Weights of a small GPT-style language model, trained from scratch on English Wikipedia: 4 heads of 64 (1 for keys and values), vocabulary 1313.
MLP neurons of a small language model. Each row is named by its layer, matrix (down: output weights) and neuron, and shows model dimensions 80-143. Each number is 128 + 32 x the weight over its row's rms, rounded and kept within 0 to 255. A neuron's up and down rows have the sign that makes its largest values positive.
After each neuron's rows, "fires before" lists the tokens most often just after its 100 highest values on Wikipedia text that the model never trained on.

L3.down112 [ 68 160 122 116 127 165 105  88  32  89 115 141 148 118 168 138 104 103 152 167 123 134 127 118 131 115 140 127 156 135  71 101 112 133 109 110  74 139 138 129 143 149 101 149 118 165 116 146  79 126 198 184 158 116 202 116 201 170 146 113  72  84 137 172]
fires before: "ed", "ig", "ing", "a", "it", "ite"

L10.down286 [131 113 135 131 147 166 104 138 159  78 117 126  47 125 111 121 196 117  92 101 152  94 194 134  79 142 118 125 145 103 125 135 118 112 126 120 194  82 114 176 114 130 152  67 139 155 127 154 143 113 133 126 161  69 168 123 112 143 133 169 127 186 164 111]
fires before: "==", " ==", "ro", "ail", " and", "\n"

L6.down518 [162  39 127  86 100 103 124 142 146 135 124 117 188 117 135 137 112 136 102 139  99  79 114 134 100 129 147 143  84 134  89 105 156 141 104 162 143 147 105 184 120 103 108 116 124 148 156 136 112  16 198 104 155 147  82 173 113 181 143 131 140  98 126 111]
fires before: "0", "1", "2", " V", "3"

L10.down98 [ 49 189 163 138 122  60  98 140 115 173 127 175 115 105 114  95 103 123 170 132 149 115 145 105 202  30  96 112 190 145 155  81  92 110 138  98 179 141 156 152 131  93 145  79 146 149 178 107  53 170 135 112 140 178 130 154 155 128  82 183  92 110 115  95]
fires before: "\n", " |", ":", "y", "at"

L2.down678 [126 133 177 106 138 173 127 138 121  99 102 146 138 163 148 128 125 137 179 124 126 123 149 176  98 183 131  56 217 136 181  84 107 102 125 130 125 141 126 156 142 146 164 158 159 100 124 121 114 160 104 153 133 128 162  97  55 172  99 120  76  95 161 176]
fires before: " |", " second", " 15"

L3.down359 [118  94 177 174 155  62 138  84 120 182 171 123  40 103 119 136 158 180 148 149 137 147 137 171  53 116  86  94 132  81 142 132 119  98 148 129 152 110 164  90 114  96 172 136 118 167  58 116  86  35 113 123 131  99 170 162 126 152  95 151 155  97 107 154]
fires before: "ep", "ian", "ia", "iv", "ust", "us"

L11.down272 [176 142  95 147 153 141  63 144 120 104 104 128 125 135 152 188 146 145 143 193 177 122 131 104 145  69 100 108 164 132 134 145 206 113  72 152 142 136  91 119 130 162 136  90 133 103 184  53 153 100 129 153 131 155  66 155 116 142 121 124  70 144 152 141]
fires before: ",", " the", " he", " of"

L5.down661 [135  99 107 152 150  99 107 155 180 141 105  75 191 125 117 126 123 178 110 120 119  69 127 147  85 143 123 152  92  94 140 112 144 118 114 144  68 164 164 205 118 119 150 109 112  98 191 153 118 128 115 112 160  94 131 155  59 100  53 162 129 158 124  64]
fires before: "6", "3", "7", "0", "9"

L11.down205 [107 155 173 189  76  93 180 130  93 123 163 166 109 133 131 115 138  85  71 147 139 137 165 125 132 129 129 135 170 108 162 187  96 158 128 135 100 130 149 174  58 176  77 141 126  99 120  81 137  85 144 146 171 118 148 122 177 133 165 105  87 134 167 131]
fires before: "er", "le", "in", "ers", "ing", "ial"

L2.down8 [174 119 118  85 130  84  66 101 121 126 158 143  84 155 145 159 138 113 114 123 159  81 113  98 107 110 171 134 165 143 149 127 200  55 155  99 131 104 121 140 111  62 126 139 140 169 153 145 134 179 149 129 178 177 102 123 138 163 121 145  95 139 117 162]
fires before: "\n", "==", "The"

L7.down876 [101 122 200  83 123 161  82 216 160 164 133 163 144 111  74 138 105 143 117 177 138  81  99  86 196 121 141 130  83 154 161  89 108 140 127 113 150 124 124 133 118 115  70 161 153  84 154 114  98 134 104 140 156 125 177 139  95 102 103 128 142 102 104 108]
fires before: "-", "\n", "|"

L7.down831 [131 157 152 105  66 149 169 127  88 141 128  92 201  92 143 166  88 147 158 184 128 100  82 122 191  80 121  62 104 108 143  96 115 110 141 128 122 159 159 176 129 108 168 118 134 209 155 153  88 157 140 134 149 129 166 189  93 130  80  81 162  29 125 151]
fires before: "ed", "ing", "ent", "s", "ation"

L7.down610 [ 98 153 122 166 150 123 171 191 122 150 120 160 159 151 122 117 121 112 125 158 107 132 114 112 123 107 131 122 158 155 115 109 169 154 127  69 154 131 136 146 124 157 183 140 116  91 154 129 111 191  69  94 184 167 162 120 170 101 153 112 103 143  97  71]
fires before: ":", " |", "\n", " of", "=="

L5.down746 [ 86  62 140 126 129 142 125 130  95 159 113  95  94 150 142 178 123 100 121 167  66 163 115 135  54 129 144 165 160  99 164  88 124  87  65 143 151 130 137 160 155  81 173 130 102 137 164 117 124 117 122 151  63 151 125 179  78 176 176 141 164  71 102 112]
fires before: "==", "===", "The", "t", "S", "-"

L10.down267 [122  97 160 163 159 105 121 102 175 116 138 105  96  88 140  73  97 115 134 120 152  94 106 121 146 118 155 126 131  91 141 106 128 146 148  86 121 153 169 156 100 114 128 108 172 215  85  68  82 103  89 154  84 145 130 108 171 115 128 134 162 137 181 104]
fires before: " by", " in", " on", " at", "N"

L5.down525 [159 112 168 105  93 146 132 140  58 122 109 134 112  92 149 144 137 124  75  80  96 197 169  82 123 150 113 111 155 143  84 139  80 155 116 113 100  90 159 124  63 110  89  96 140 137 110 132 163  94 125 125  90 146 137 160 138 108 134 121 100 157 165  80]
fires before: "\n", "ing", "us"

L5.down613 [126  97 143 180  49 126 163 121 134 127 120 101 176  96 134 120 126 145 133 135 181 188  99 120 130 118 149 121 113 101 182  94 117  74 147 135 128 124 117  91 128 110 124 127 143  37  95  78 134 120  95  63 110  95 113 149  91 190 150 139 144 130 119 133]
fires before: "ient", "er", "u", "ers", "ed", "ing"

L3.down587 [128 134 111 143 102  84 167 136 110 151  93 158  80  97 139  73 150 171 132 138 155 125 205 122 120 117 150 108 145 108 125 123 175 107  97 131 107 210 200 107  71 106 106 119 104  86 133  98  96  65  58 152 137 135 144 133 123  77 145 180 114 163 135 135]
fires before: "ad", "ia", "ian", "al", "ther"

L6.down874 [167 127 122  98 134 142 155 150 166 151 158 159 146 157  78 135 116 128 116 115 167  80 117  47  73 114 155 153 122 168  67 132 121 153 114 127  95 157 111 109 117  94 146  86  95 131 124 142 171 125 117  61 137 164 112 141 117 147  43 144 160 120 135  81]
fires before: "is", "own", "a", "ion", "y", "ge"

L10.down74 [166 117 139 129 156 114 117 135 107 138  98 110  75 190  63 140 140 144 175 147 127  77  95 177 150  76 203 155 126  66 111 136 103 115 133 145 138 126 102 161  70 128 160 121 109 180 137 129 113 168 129 121 115 203 137 106  81 168 173  99 107  92 121 155]
fires before: "\n", "The", "A", "-", "D", "F"

L7.down792 [131 166 143 124 120 105 133 170 125 137 153 144 120 164 105 135 113 162 113  77 153 141 167 164 125 148 105 166 153 129 134 120 134 113 159 114 119  99  70 137 131  51 151  71  78 144 137 143 148 134 150 163 159  95 148 160 122 129 163 136  99 161 124 110]
fires before: ")", " |", " F", "C", "S"

L7.down510 [160  95 157 112 119 132 139 119 133 135  98 124 152 123 122 158 195 127 107 129  63 145 114 114 147 157 135 133 174  71 156  62 133  86 139  71  61  98 135 150 143 134 196 122 154 134  75  62 151 148 163 106 117 140 184 115 116  84 126 146 139 147 106 112]
fires before: "s", "ing", "ed", " in", "er", "ent"

L10.down468 [131 150 166 115 183  97 144 148 102 134 139 105 161 129 150 142  92 185 124  96 137 138 124 152 140  95 111 153 147 103 130 107 102 107 160 107 102  99  43 121 153 129  59 144  86 127 100  95 129 107 130 132 142 142 126 175 197 105  70 160 108 144 162 158]
fires before: "er", "port", "m", "p", "re", "por"

L2.down491 [132 153 156  84 119 146 130 145 103 155 113  72 134 116 116 150 165 146 145 167 118  99 123 165 113 133 117 101 145 139 162  71 133  88  91 164  90  96 152 192 134 183  56 164 102  82 199 114 155 154  94 133 201 196 127  99 108 185  55 172 115  85 106 129]
fires before: "\n", "|", " |", " ("

L4.down833 [150 101 119 137 199 125 110 116 109 115 156 186 115 136 142 119  75 137 150 119  97  98 115 159 121 142 166 150  78 129 162  93  64 121 209 145 145 129 107 153 126 126  76 127 175 148 124 163 137 138 108 115 214 116  95  93  60  93  79 131 205 183 117 134]
fires before: "\n", " and", " for", " was"

L5.down871 [ 74 200 121 118 137 101 183 115  87 176 105 112  99 135 109 137  64 103 167 162  53 116  88 151 178  90 120  83 147  78 107 137 170 157 133 112 165 118 140 101 111 143 154 112 120  99 137  93 127 100 122 139 136 101 149 142 138 137 125 111  61  82 134 148]
fires before: " |", ".", ";", "′", "\""

L3.down812 [112 120 141 166 143  94  93 109 132 103 168 151 134 176 180 146 140 145 140  88 191 116 111 110 116 151  93 100 132 135  99 120  83 128 118 133 126 131  76 141 112  77 134 131 115 130  99 134 106 154 186 118 109 114 202  93 191  93 120 161 109 163 203 147]
fires before: " to", "port", "er", "al", "por"

L6.down441 [116 112 147 122 115 148 176 138  64 125 106 148  94  68 164  97 112  63 101 181 111 109 153 138 120 127 136 122 144 147 115 128 134 139  95 108 172 128 113 175 163 141 164 151 107 115 120  55 193 136 125  63 176 145 165  90 175  94 174 111 106 179  85 100]
fires before: "t", "s", "ted", "ed", "d", "se"

L10.down251 [ 65 132 194  71 110 124 189 110  47 114 129 115 129 146 171  86  58  93 134 150  98 128 107 175 135 122 139 147 139  36 145 115 113 107 144  55  92 138 118  72 141 107 105 180 135  93 147 109 128  97 175  98 213 126  82 127 192 128  62 168 141 194 100 121]
fires before: "ished", "ed", "ary", "er", "arly"

L4.down771 [ 78 145 229  96 135 109 126 167 119 113  62 124  95 125 180 179  86 138 106 146 139  90 143 206 144 137 152 106 151 110 141 129 124  77  91 140 114  91  99 171 155 143 143 142 127 173 127 105  98 148 161 116 168  99 120 149 132 106 127 171 136 142 116 125]
fires before: "al", " to", "t", "ed"

L3.down95 [125 111  91  69 146 129 151 108  85 124 142 126 122 158 103 159 142 159  80 150 119 124 105  60 133 143 175 129 122 138 109 111 196 141 109 128 161  79 121  94  80 138 144 101 151 197 105 146 121 113 124  90 192 123  84  87 107 139  81  98  73 149 134 126]
fires before: "is", "yl", "ib", "il", "od", "ion"

L10.down540 [168 116 173 124  77 160 157  84 165 106 166  78 149 166 130 102 115 141 100 119 124 137 109 134 141 108 100 157  70 188 149 121 144 119 114 141 141 145 105 177 160 108 149 101 120  97  75 188 150  88 153 111 148 165  72 108 167  89 192 176 134  91  73 130]
fires before: " |", "%", ";", "7", "1", "3"

L10.down9 [134 127 129 117 187 133 116 118  92 143 156 136 138 138 129 110 186 151 102 105 134  94 120  93 172 143 122 162  90 117 117 120 148 141 183 178 128 171 163 137 174 198 137 152 138 165 169 125 144  83 116  99 170 138 191  97 111  86 179 101 168 100 109 147]
fires before: "\n", "-", "The", "A"

L3.down169 [139 120 156  96  99 153 155 168 101 124 118  75  67 130 100 163  73 100 138 158  96  66  93 102 123  53 179 152 139 180 117 137 115 177 131 113 162 157  95 111 112 110  39 118 129 100 114 155 128  78 153 107 178  75 121  52 138 125 137 170 162 180 102  71]
fires before: "ac", "ge", " in", "son", "les", "\n"

L4.down555 [109 134 152 106 105  60 138 142 151 152 152 104 199 127 138 176  86 148 152 178 107 110  91 158 170 117 127  91 142 163 162 152 120 124 156 148 134 244  91 116  97 137 149 161 133 113 145  88  90 102 102 104 160  89 174 102  85 200 166 121 118  73 180 182]
fires before: " |", ";", "."

L4.down679 [ 83 133 131 149 149 108 151 116 136 132 112 178 140 200 134  92 207 136 122 127 187 126 158 122 147 172 106 132 124 137 101 129 131  53 101 123  98 188 149  82 163  59  78 117 127 167 102  91  96 161  95 110 125 138 135 177 168  91  87 117 124 144 140 102]
fires before: "er", "port", "em", "v", "por"

L6.down397 [ 97 105 128 103 192 110 111 106 113  48 142 149  88 168 133  99 133 108 122  88 111 120 147  80 145 141 154 116 114 124 205 131 161 173 139 123 127 141 145 205 155 109 157  52 138 148 183 102 131 160  16 124 122 126 107 118  72 103 142 115 162 146 158 129]
fires before: "-", "\n", " by", " and", " in", ","

L7.down91 [103  98 197 106 105 123 125  75 154 158 128  89 207 121 112 160 113 179 176 132  89 104  74 124 198 120 114  97 139 101 151 103 122 102 134 114  62 129 123 129 167  84 137 124 135  58 153 134 126 162 168 100 132 122 146 146 109 172 127 128 176 148  94 118]
fires before: ",", " |", "ed", "er"